From a checkpoint of a small transformer trained on Wikipedia.
Size: width 512, 8 heads of 64 (4 for keys and values), MLP 1344 SwiGLU, 49.8M parameters.
Training: a variant of Adam for these matrices, 901M tokens, 3436 steps.
MLP neurons of a small language model. Each row is named by its layer, matrix (gate and up: input weights) and neuron, and shows model dimensions 0-169. Each number is 500 + 40 x the weight over its row's rms, rounded and kept within 0 to 999. Numbers have three digits each. A neuron's up and down rows have the sign that makes its largest values positive.
A block is one neuron, or neurons of one layer that tend to fire together. After each block is what it responds to, as a language model described it from the Wikipedia text at the highest values.

L2.gate64:549520489519516478492475514503481555503452526487456509438531547484503579510506593499486564511490465525473458558546513451542487536452538466459443453490562480469536462501435524541497470468542562501496530437469497556569548549486472528521554531573476429499488445547575420474517554551506502501519513424533513431532469547391457582503536490498478540475507491464481521493511505536548469490518546574489565461525460458515512535501560617486510557521498488531468512430511537489453552542486417523523459448492476481452475486
L2.up64:431538439503529528503517516428527562523419509546547490480490516498501449455538441487490526579469477445469455499486574547532516486449571460428441452463464494394500461528539547514548452549508514491513479485552440506513570533500410477489539485505491475536520521518484552391506501440564533495505446452537551427436436485440471483510426548458493531522367549581482481482496512488524541482512519487443432547503482491440518461484466551518515521473497478539464517517482527483481515549448497485475487484489487522578524572
L2.gate103:517478437432453459461496482521495565466502564516493532515533504537386579502454503498459508448547417518431489518443495523500486498460489512563503537537504483442537491524543459533552528480540503476457514484520495558478486553400512510458463465467418494501405480553473589530540461491437532519467465527453477478563476535540475480482551518460531528416463492545500491461485450530502476527503459510492494516501508456449474512454597502488409523528431520484500511477538563570433525446509465540439464534472506560557484471
L2.up103:435484358513569494478448509422490511563428548463500483452530418479466527483524555463473516483503383506481499485489577538505478495513561479536512483535502498517487442460537585482456525634540442556515419421554558590570520522452488495486586430556460481490520506526532449476516504457478508459519476532517411536477500512420479597446554523472503459444445462413549505501478537489505503542513497465471469451524450493460461497520481503479488483537485557465464551526465492478532515495589532532566507490461478505522440475
L2.gate241:494548467441602488481477514529522569489456479529492546523440458502465480478487541519525528507526490511531461504456500491524521433494508483523480435514538545490508446487463511449469542478569465478472466538510480544500477540520503456576512538570481468477507450527487494549444492446463531564481621464489466512496523523513438500520503442454523492502552531486514450425499499433469477533450514453479514525516500462513495356566464482485527491555574484521518488536536495466463518539497535489571552522471487465511459511
L2.up241:510526461562535501569544512476506476497433477479520425529447455438504516499489499480469530461498477513483538509564497539546516443469478467513565433512542462472496497454477535542513503567470512529474483445502512494467543506554465556536448516579497465522579477471494530538469515423469521455531465537479460484565460482554535500495514500539504483434494474474522497460479449483542570476469493510444514461423559531588542522501501543442471486494480424475589497513470529457524556540543474565502416432528493495503502462
L2.gate315:447483503505590501484446467512505477504453493562550513535429431461479535540478530509514446470480497491524401497504467503523650474541536506517447505482427562482493458469533498510467453523481525499500515421479541522455511540519428540535528439540474521473485553448467535563465525538503427491510518545476505440483522463453492465511528566485483491452480480538524452531543489478486531523512496576495476451562472509514491476470493578528540521572549508505428446490523581534428472501542425476506465508596544531450580528
L2.up315:423504498517576554453536586517504433462496531516457505421512488477480492484415471557530490523546489578468506512596495525498472475477499487520519547461533506522492517523489466494462494456455501440484528492524536479569474556487569495541448485486499469538561534473492470540489514449529524465462441552482482507550526447482450467494511474477506487530503470469469485540534514490537500557524504497499426491572516490528546501471538487511538482540558536559429488532519499531417490464513555537500476520518533466485561520
L2.gate421:435512494549569483455512536465553501550504449488465395488420518488521461477576449499543505523474448466448464540552476445466488459463508552514549429477480534434504545511496406495513490485520571475535499537536489464516493558518485486505480564524532512557434483582483504428555507477425497486479541497521524576511505475496497516452480449424508521461528525446527549482505493500494484461393493495467414507531489470546569477540544502476490530481467499479521442550471445525508528547478507462512461447510516499434543491
L2.up421:514550450556493451518519494484524491535489489492511421459523560570517488545602485525517535548404495480560479585474435524506503464504473484526482413486534412532480500462489502463475440433457532529475489482455470507467443542577505484569512530490497502447528473445557514533552466427538548473488503467489470534484512550442472563470486439493450537558593493471506471545466517487509465503444455455463480480474530556476528533481523502540483460493574541519470500531449492481445498504593483494500498507469541469520529504
L2.gate605:532492493444448497508496504523590522495526488501586528496470468450501469534402529520441510439477482497508525479447544461514478502540502430538527507498579491426585455473477454497520499422469497549480580476468470506584573498476482487508509521479474483502506499465519500581589550488543457481543455552515530491507470457525494534486433504467458576508428482501500493499517475481505520561446548573535437461520494516514466514483497485468513514508484538520486500449493502486528506464558526444576548528463460529513502590
L2.up605:511524470481498478544501471545516518579544519542536475534494446503455513499545495485542450554531479523549497515539547440482546509505496474465536479565548459494559557532465412524479463482531525564500533427552513395493498532529524501461478446544536457557495537522547434506555552491542531534513464442575522533493535573505529523560498487529495566498550521499513451523495518360518469494500590487517515561544515577529439551542559486392435541511409534488532591481482521532462515508496536549540485457533485480493509518
L2.gate1150:504517492538514546516447484482484492486477466444507542500440531439552588548529566490532496501501531476452552493460578428484496476490474547553546511411446463551509449457453488496548547522458474505502495420529580515544530506484476517519532479467551424495469446530436498450499501497521480522529555516538534533472527487480553556453549449507468557491525506515460481512499526540461573462564467468514447399485434559473538472506532545534475531595464455532504460528416557512522523503549531540557513539387423513512512432
L2.up1150:484489531565496462479465527491485478545468511522572572519447458499512530512449531485510446547476508456465574512518461545477472536469491513439471426432559446475555493468502415534497488504517513471510526484526538567499458480460518551455502458483534585461549478497545444529550510534471405471438449459552485475570530503500541492456499427503476505486495517420489485480491559478546473559528464417497511558503504462437532467543553508440516493504530558514497549464499449504423533515547501482487491523527553538575536511
L2.gate1275:403434473501517550522504532525453488525446548505454544430483485394519463551541441468459484522525521567511414454493562501545499516476433477496582428531497407533506424493537532462544463514517514503452513418522493547527502471520475507504493472534451502481512504510485537508515549455465565442487468484563455585478495438441535462454533497512467545485556542507451547507528429463563509480470496457483509464496577507527491482480507531519514474438481493565553513515478500522453578508506485583459486485495442516548416562
L2.up1275:436436438456493480509493495559542516486546528472556475495470455520490510529462513500512496564521455557473422445523494545536452541508499467552498478464516454509531438458468504571509520513493518524457517461455513466511478497492474459500537586463546481449499494485471487532454459473515491536581514504569534508488483542498589585482597500440603520485530531486467534538535462564514518476532460502489447504439498520536565430452449500468465471449526505454480483463498421509536456485524413527493490516485479556476558490
Sequence adverbs also/then. Adverbs like also and then (sometimes before, after) right after a subject or comma that add a further action in biographies and histories, e.g. "He also was", "Division then participated".

L12.gate685:460440530520536495503559481482502509490482514562509506483492518464433404519484433484499518522566540553460484471523527422460458529497435537497559544434410578462507520502503488442601580474482551419464547540438477434492434525548468557454475568462533423432451454479505539525555460463559458518506397476538568433546548520472547429433551483494498495542489437475501489475474501533440546494459474514433560517516469453549493505565554517493516540521478505509560488548516508491483472441509528534538493489456445511565495522
L12.up685:458485456546552477507489495480482501456497554488480453486537534482474461502503432501445547473482514493483547449554497482473452462435491531433564510551554505466460518451564541486491523524545534544476509473560460491510447504490556509507500455512507481499477454521522541531503567576479461525477502560437424435455557517474536503483542459511475522439511536497571493592453503505474502459492537440419487477500540520603500473468416424506530505523524507519587453534523513557450448514526596498562495502477582516550620458
L12.gate1272:492491490520572492484514466433638534537520429530466494500495502471589434575515405451524507544506583523537471446488549430566501565581449616572512574452533563489562514543430568500501469532559503508401490473558484530494499561463433544499473525482503575449506531469493474595540553553549455481535521552462599498489450463615548477451496505516511489476498449485485531543591454541460536508447534509519452534482487528470519495542551483468484512549591446536520505487474523495475538521516441511589521484411483511550470588
L12.up1272:451563433496444476519582549536488475462454523489477494508487490530512524489499497491517475550484484545569492529522490522426504516461525524483446519496485543485512434488549470360578446497552553519472528522507469560522501455498526518469489500528527486562479586424466490544500428503575498431461466517537457507457511533467488498504474480497516577481469448538562500428495562536487498510464455504488452520526517538567488493519469453468490498440439518513541522469433466485496486554469498500583502509599521469533566463
Pre-verb auxiliaries and adverbs. Function words between a subject and its main verb, mostly also, not, only, was, were, had, been, as in "He also taught" or "materials not yet serialized".

L3.gate127:457494509480451416550511498479434465521496433538437541440550468514562494509462458433542535529509529582477422553455540525572509439427455494519489561467487436519576506519468459524473447511524493480527465543491501464424459567533524519466492492546551434494523492557514514505477511509502404531462539483492533498434527502405529460424441464426426560513477442553461464509449484470517498466438492520509545553558515482491492472540558440478556545506471458481586481474509448472434542529445478550551481490528463422536506520
L3.up127:533429524409482479491499507508486555387505448486529501458468526494515507496491590527469463479453517406484478503540497477564545450483536488510492486473472498480559439578482522597603507514476540524521473484564471575521588507432487488510504486447541508558477507453432566498510479486530505539435468483521496486463523480513481533460475444422485591469488514549560459539579474435489505501532494439498474495539486501527534462514513496462553507509526524449500457508522531529485486469609543470518457499514529450568450478
L3.gate695:517465498427441494483509527446497502430413455492499498494445498441520454525500494462468530475383504490481495555539513470532559507476476452432536411485460515457583525493522447558561543573480518520513470534549483565518536480476467497451463445463501490530459518526488535436557453519568470520515545490493455532437461445507449450467445486516429552517480458512527491482496544469536482493471460505492513487472581526508485469436527489483582519518478440460553455455549512570478509465446526513537469475479544494543438561
L3.up695:567510448436509520518506479537485493426450491466527520477533579465496534549521501431453515477447528453426514562568489465494556540397540465496527445447469496511533544487505454547519544587513513502493491456552476504525477490512544498505433490467538448516449521502495513449490490569598420526535511468483478488417473466552480477468473480496514532491518468517553518510497500471560502506494469487508419375526594557520457471450498467486553520447489480541540508439538490526534492479463558446504495513511495464502468582
L3.gate1030:550405555435459493472550493494504457476491476477490525511526514466470441538464511543437601444486616591510496508493456497499545437444529549587539498443480504461528487485517494508454506562452531496482494485441493524519463527488527497539457469523563445503447476441510483514488505523466492466478554509479564485554552492470494492527504538512507571512452525600515443477459506471472488534510460513479542487517459558527410550492518488494488439489501510479547541472493464490495485559423541512514541551544499528521458564
L3.up1030:526508515481495566460435576469466503470538469550516480429456514480494513506459429533469460461459488509552528476482546491499489542462513467490450467489532492521548537531538411497512549421459490508534480484481516483456538523512517443472485456429459467552434512500550592492576466529424494519542535446487499491502479533491501585525481471536421496501528502488495460484521456497542508556535478460458518475513555557503445524455504438510528487505444457510459445428553479500424497522485584499454429569438492430527493497
L3.gate1275:465484506453506491498443508547537493470530470421490468525498489521508533513465439451542489507504504496472449499443530512462498465505446501514444489531442461430529487487498454560480474555496497438550493440460421524447496477480431504470436451506423505516504521504445596513498410499497515480568532499499521484518560498436442510533466470475527506566497495546529559485485436442545532486471472523513494392514512518524419474423449499474544511527516529432500461392529501477507490516470507467533527526512449498549472506
L3.up1275:582576533471533519467574534449481506511483487496457549498515465535514424502478532454485560552496511486500527454502485522501531517509499501410560488511527580454521497498452479504399482507495481462492528530490472445420491520477513470468413466488442587526482537524558523458463498557512506518517531470579515415450471491537451444479470526524437502457435526534546497542451558494603464493494523464497525557595517522429514471430485489476467530519490485476535516471552438494443478573506487591431453543449539464492406507
Wiki heading start, its. Mostly the first = sign of a Wikipedia section heading after a blank line (==History==, ==Early life==); more weakly, the possessive its/their.

L3.gate186:538531573505518494507515505492497391520507470473491547454558507489542436523447514486434542481504512477513497570487510565430479544507524586460490518479564516415444448550534477541459509523533442500524555513406492520498496428453454525551509460512576520530474518526503524494473563468498541539482510470535517507539492499489574470458495469541525491540578568465473490463458539488527558536488557436541470459525494518499509476449540465506574549474483574486521495566525458498506447494532507462451546496445478568461451444
L3.up186:542523554523515488516578500553494441527501464522473502559484452469516499420467521560444516445551465468555445554445548472601551448471484486577501533503467488503497469491537522534526454528447522485464590497511514480515445474439511417536549510428470564451494463480513464519522566583524463425434491558469428557530566474501447491494534413521545430370445517499534491493523509494533523519522564537459469552485525531477488499544488525508513527539537472476464478593430527496472422505526480544525479505512549488531437464
L3.gate301:424468522541515405453498502544469545498441516532517490457526563508497529463505533480506442511440434481517471552483489563565481523470462545527501519506502492486458528518486514487495490485503448509508468402514584563457528468404485535556524459558483489410477477470509503431514499515495465488433520502482509573500519467482510474444590424485425442513415479499483473479492553492506556523488540527440546561486549511461515501509520486518512493495529522478495496588467454538463509524504447459588478496506453543514602531
L3.up301:545478534569480490508484524515536489459515523529497442507507455497463464446437454517456460507534575603444497523466500532582525578462546483456468483608493549489514542476539441530576550541493458478419485500518503529474470530448471535485500536528479501475430492511547508527532553470464499500431619494494515473455564582449481511479430526485536462510448476517489543500436510481488458467480488531541448541512506489525511577451521520500482452544510458462458579543446536454519445532501484466477522506502589486493510482
L3.gate1156:586563542523511535555447515412539462518446551538501482486439487478433447441487498507574527480512527522528459465504523470443543460481564511408540486515522501533561498515604446440541461532454482514503481447499555502467528573491487516553535547577486554505511525509443493551527525427538483470429574504442490524505509515503523482466539500452502540457486589529491504464517573488460470414536510517519520424477526499459478471441494549495520511490402492523548540442458459425439471528505493524487500489461469463463500467
L3.up1156:522461481471492527493564451515435475535520501495534545507532545507503503525543526496479561475460541457488460500466482509492509542503503562514508586553575462501494486498482554491556488491512541460436471468492433507495526519454529546520543539505492462548559516554410454507529521488546514504455378479535544435515516545453419517491497452448559569501506479474516476473513494496505538522472549531432521454545461513497465519445479521547474474525442467528521483530549486482461520458463484546496469529482484531526498539
L3.gate1300:548469504448574516470505467529622528528460489456450481504561489454475457557512460543432472435483556471548483481519530521552512448501514492517524496516534518468534521490494474523542540511505458461483533481527447550513513560556549503513533505479487461436561549466485538467513491534538518476478521483541527569511465543508415511432478444527530543555484484427502485480554519495478541502496544489521510514505418560476550535471467486479532456488546399499459494607491529537437485470538407517521543501495514499489523517
L3.up1300:455513526538470517467511504467500451556555438535422494509429493462477398435535491457530493459489484549481482492469505515529479486494525498522516450513552541563552459533556586501517469537475557594465562452494531432513513490467484511495542469536547582474557495471590522542525443477414551552469580477532389449456456452473532508570501463474441494460505495446459463448465532506559433518497529518489508506550444537517500466493497435454552506551502552516507446481514545502467592479544592476525504495455453483533507508
Additive "also" after subject. Fires on "also" (sometimes "later", "finally", "was") adding a further action or role, usually after "and" or a subject pronoun in biographies, e.g. "and also serves", "He also was".

L2.gate26:441481549486446544458569537521500508535481509555513573524482466529471476533512371532491431510525520501519451546560404497492586493467547508508471520488463543461578538513454497485495475522546471594515497526536465458546522493533515446551543529428441518534459534529557552533488479550416470563486542485511499471440542466485527469503442492486442483415439446467418470555488524528465460535507504505530492489553511477454505460456492469480481464468506477435532477500551503490407477556542453510505518575469561534462540524
L2.up26:504428538440467472468485528441525552501565518493563548528459439525540452492501529494473492468467515521490466486525434464515513467550502465455479467532544490492563568474576482520473574506497512502448477473479544515476521476582509573462515471524500506428395466517515406548560463509428442435533516447469474500456511476446502465499489524497434540523468449467501529544458499494445521520481497488556436472551531473458477526438497545474476558504569473482443514449510523478540477594512446585444512546508504494516517489
L2.gate454:493444475459488467482561527469465564561455506470492614412525507513473481489494515512462576542485457600514450541446494507513444519547471462499513555473528569493462583587525484540563512479529576496514502555528540477492418490552507524533480476483507492474474428511550527535538518557457464528415482495526588529493557561478461515439507489496436523511531502538509455545517492434522453560501551469486533445547485554478511530495553542533541478458476515432465481583493520520455502529520472477570510504487475467553465493
L2.up454:486521455492537442479477532513519482463497517469475530486542441486526493564442514525499460551525574507531552450536459523563479502394494446542520523511539498417497505469535542518502482470505522574566462415500502526454518492553507484491530456541533467560509507515534486500498469533538561506477474487467476446491552483508484533499496454516492499519601445557491517464422572480526484501591530518519468404505385533482562488451471538493532452464575524450459489484466505543503540514584571500524468552498543474490512488
L2.gate465:501517478499497506520451466474419498556516442503502476468526485444605536516518486466421515459496507532459532457469456563504514479585461472519465531485474508494477494490405538478530465464513466529508495523510489406443491472462450489509552570551512479487503497534573465542527467552484538570425491501520479461476453498436523543510480497523472491502551517468531525528460521504507529525455516432504548526530446564522460474449439516469394416495487502482501470483505497432519511527541462560515461568477456513495403545
L2.up465:548461575476497484512482541514526447427439490534487504516414523508525534455493474521529555474563486440492437490456517565549575469476483415520500463544406456538487451462456490475580446446550585471465507511560549536502539466532618513459527535514540592523485498485509496437492563495498544479517518498454460521524518460514522497448441452444481510467436460488543497554517517504564557439490438540448575486446511518489493503504489538542473538502506504484507534428454544505575565468510553552499511472517561517606546550
L2.gate860:479495522467526432477471535561454615528565525557474552524473467516507496553431497534530569576425551512539512456496527560558524482507453459551514576567504482545504508474489483491537536468475468526452600507523449463520528459540536432498444514410521490478509474471467511572535554521475418450556449476511528392457521461533554432537522486500517478483497456525531494498464547435485519456534436492519534462532440414495534446487541533446486531521522464506426463441594450437442598476527468470432551439562450522515536485
L2.up860:538479462502437517450476509480477553464477428499520479468498514505511519561578531471473460467437565545483477544554585534504516471468471470485491530473517490553526466501484472575501542490549421469468482565492448497427571486508543519488442453467555504567528468455524491532513524564460461503473566484529455532540457525484487524455488540527513428437446428534589457485458495498571562565499512455512509515489473495518453423550538460436536521456552458474474469450516516497471537476509482520498537511512543525530598480
L2.gate1062:548549575530564501512471497544492600500528539541465523524474465436506467525503518501534495556469493512558468494498540482505491502461520535489510495491366454523442496523452438512575569587521541487490459500479592530553506526489544552455483493493527513436506488516549547504499468557477480499526485468458477567562540510498441538458542523456486506422486481482575501453520452453501498412553583496482478484513520454482524486525565446516609471461464560493466436506555527558491508449496510498539507509495518531527485572
L2.up1062:468481472446499512497506513453496472561432566509509526499476456508583469504504538551430543491528510485595460484431457531528468495466530482464470512451480474501561488503474506483473574542465481522503505487459514575523466522541555539495514501502539483502490516440493484481516575574559460486441533435498489563512573497471505504459402463495573507503421514522506455495497448469484550460614555582482457445535489581552479527518535466496597571507575521539512459532440528550493509487404469534525505534483505543450572415
L2.gate1096:509510466473497552481491537483433483486490491493482514472507514442510482566497480420488520437498459486517451462501462472496472494474498590448490473488533547530509492505424544468441592508574523428507479480585474444553542487540510522531468478470436528464418496495475475409474502465538526523520503469508520484628433504490502514486489570467478459493445551500479477451438468508461529526588502497561516473519515525492525471513513373466430537526521430541565531502390515475498493533542511480537562509466526456509489513
L2.up1096:436490462473514578482485473465479529474471521524517456499506525425532522506505446491525508524556482483505525536513462441525502458494436528469508525454536477470484496526476613503522516516492502418477541506621536556498565487482480507479528487524510542477500571527520487521499547483589526412509471497438435514559512517487446554463477473559526515530553505473476524464500438513482505430567454405487481471519485511515558445563459499409497511496567523475425516497554542548529443490528495601499481476517465474558492493
L2.gate1114:515501441525531561472486521495541500513401493533472465488419475457472489482481516544557500569475477507452536513533545537478483460423471455521475528489508484572538530535522500499512517552499440466531628500539505562516555496462562415450480535528480547545555528524474507500508547506523480408509518454512514525465464501469497468463609433537448478495472431505462414499479455505462483519485524492429519488466527498498535566485501481465508545484500445476477521497467606496424510575539436513519525462495518564539484565
L2.up1114:494499473540545479498459521455526460489459512530433413469480542492518478456524458503496526597465416483454508548473430576445526520490478436529483484435540497510485541493511555509476387521486460483508517488515577523469468459490614484428497399515472452555550435494534485456524499444434534468526447530487447482497442484516492569542505488454534530452490468507579447487436461488466571464519488473447501546486599486541526456565421563423502460508487535488419496441462470519516515501564490579515529469521489432432481530
L2.gate1260:545505426493539476541555518541490469472480553518529518535465532521525424473523514458499486526483545487545534479518549537489486508514536556457482447528526535516521491512444501560506498496553517469488436573485526502539487498519546539547492487456565498461449578536477498511456503486473550487539522482456471400408498452476501448523403472481496576496426525513431557487543564500484536429485512437487484512516552525492424486497516541479481532501503465417538485505493540458507568517441486571538475523554509487454510581
L2.up1260:472508498448540543518488524530501445523448457487470526515551521463523413531530488486527415514517530548530491425549507538505537516442603509438505504529459478436499517537514522538532519576546560456483490525511455473551487534521502548479518539522562586536483503468556514514525411533519490554438481549455548460465500566539410478478498514503549495424564514499457532501494551473499542497502517522515470481551452403450445477433516535499563557558566537493568465490521445525509474501455460456486561567539495550493525524
Contrastive but and headings. Fires on "but" after a comma introducing a contrast (e.g. "physico-chemical, but not"), also "however", "rather"; plus "=" opening section headings, decimal points in tables.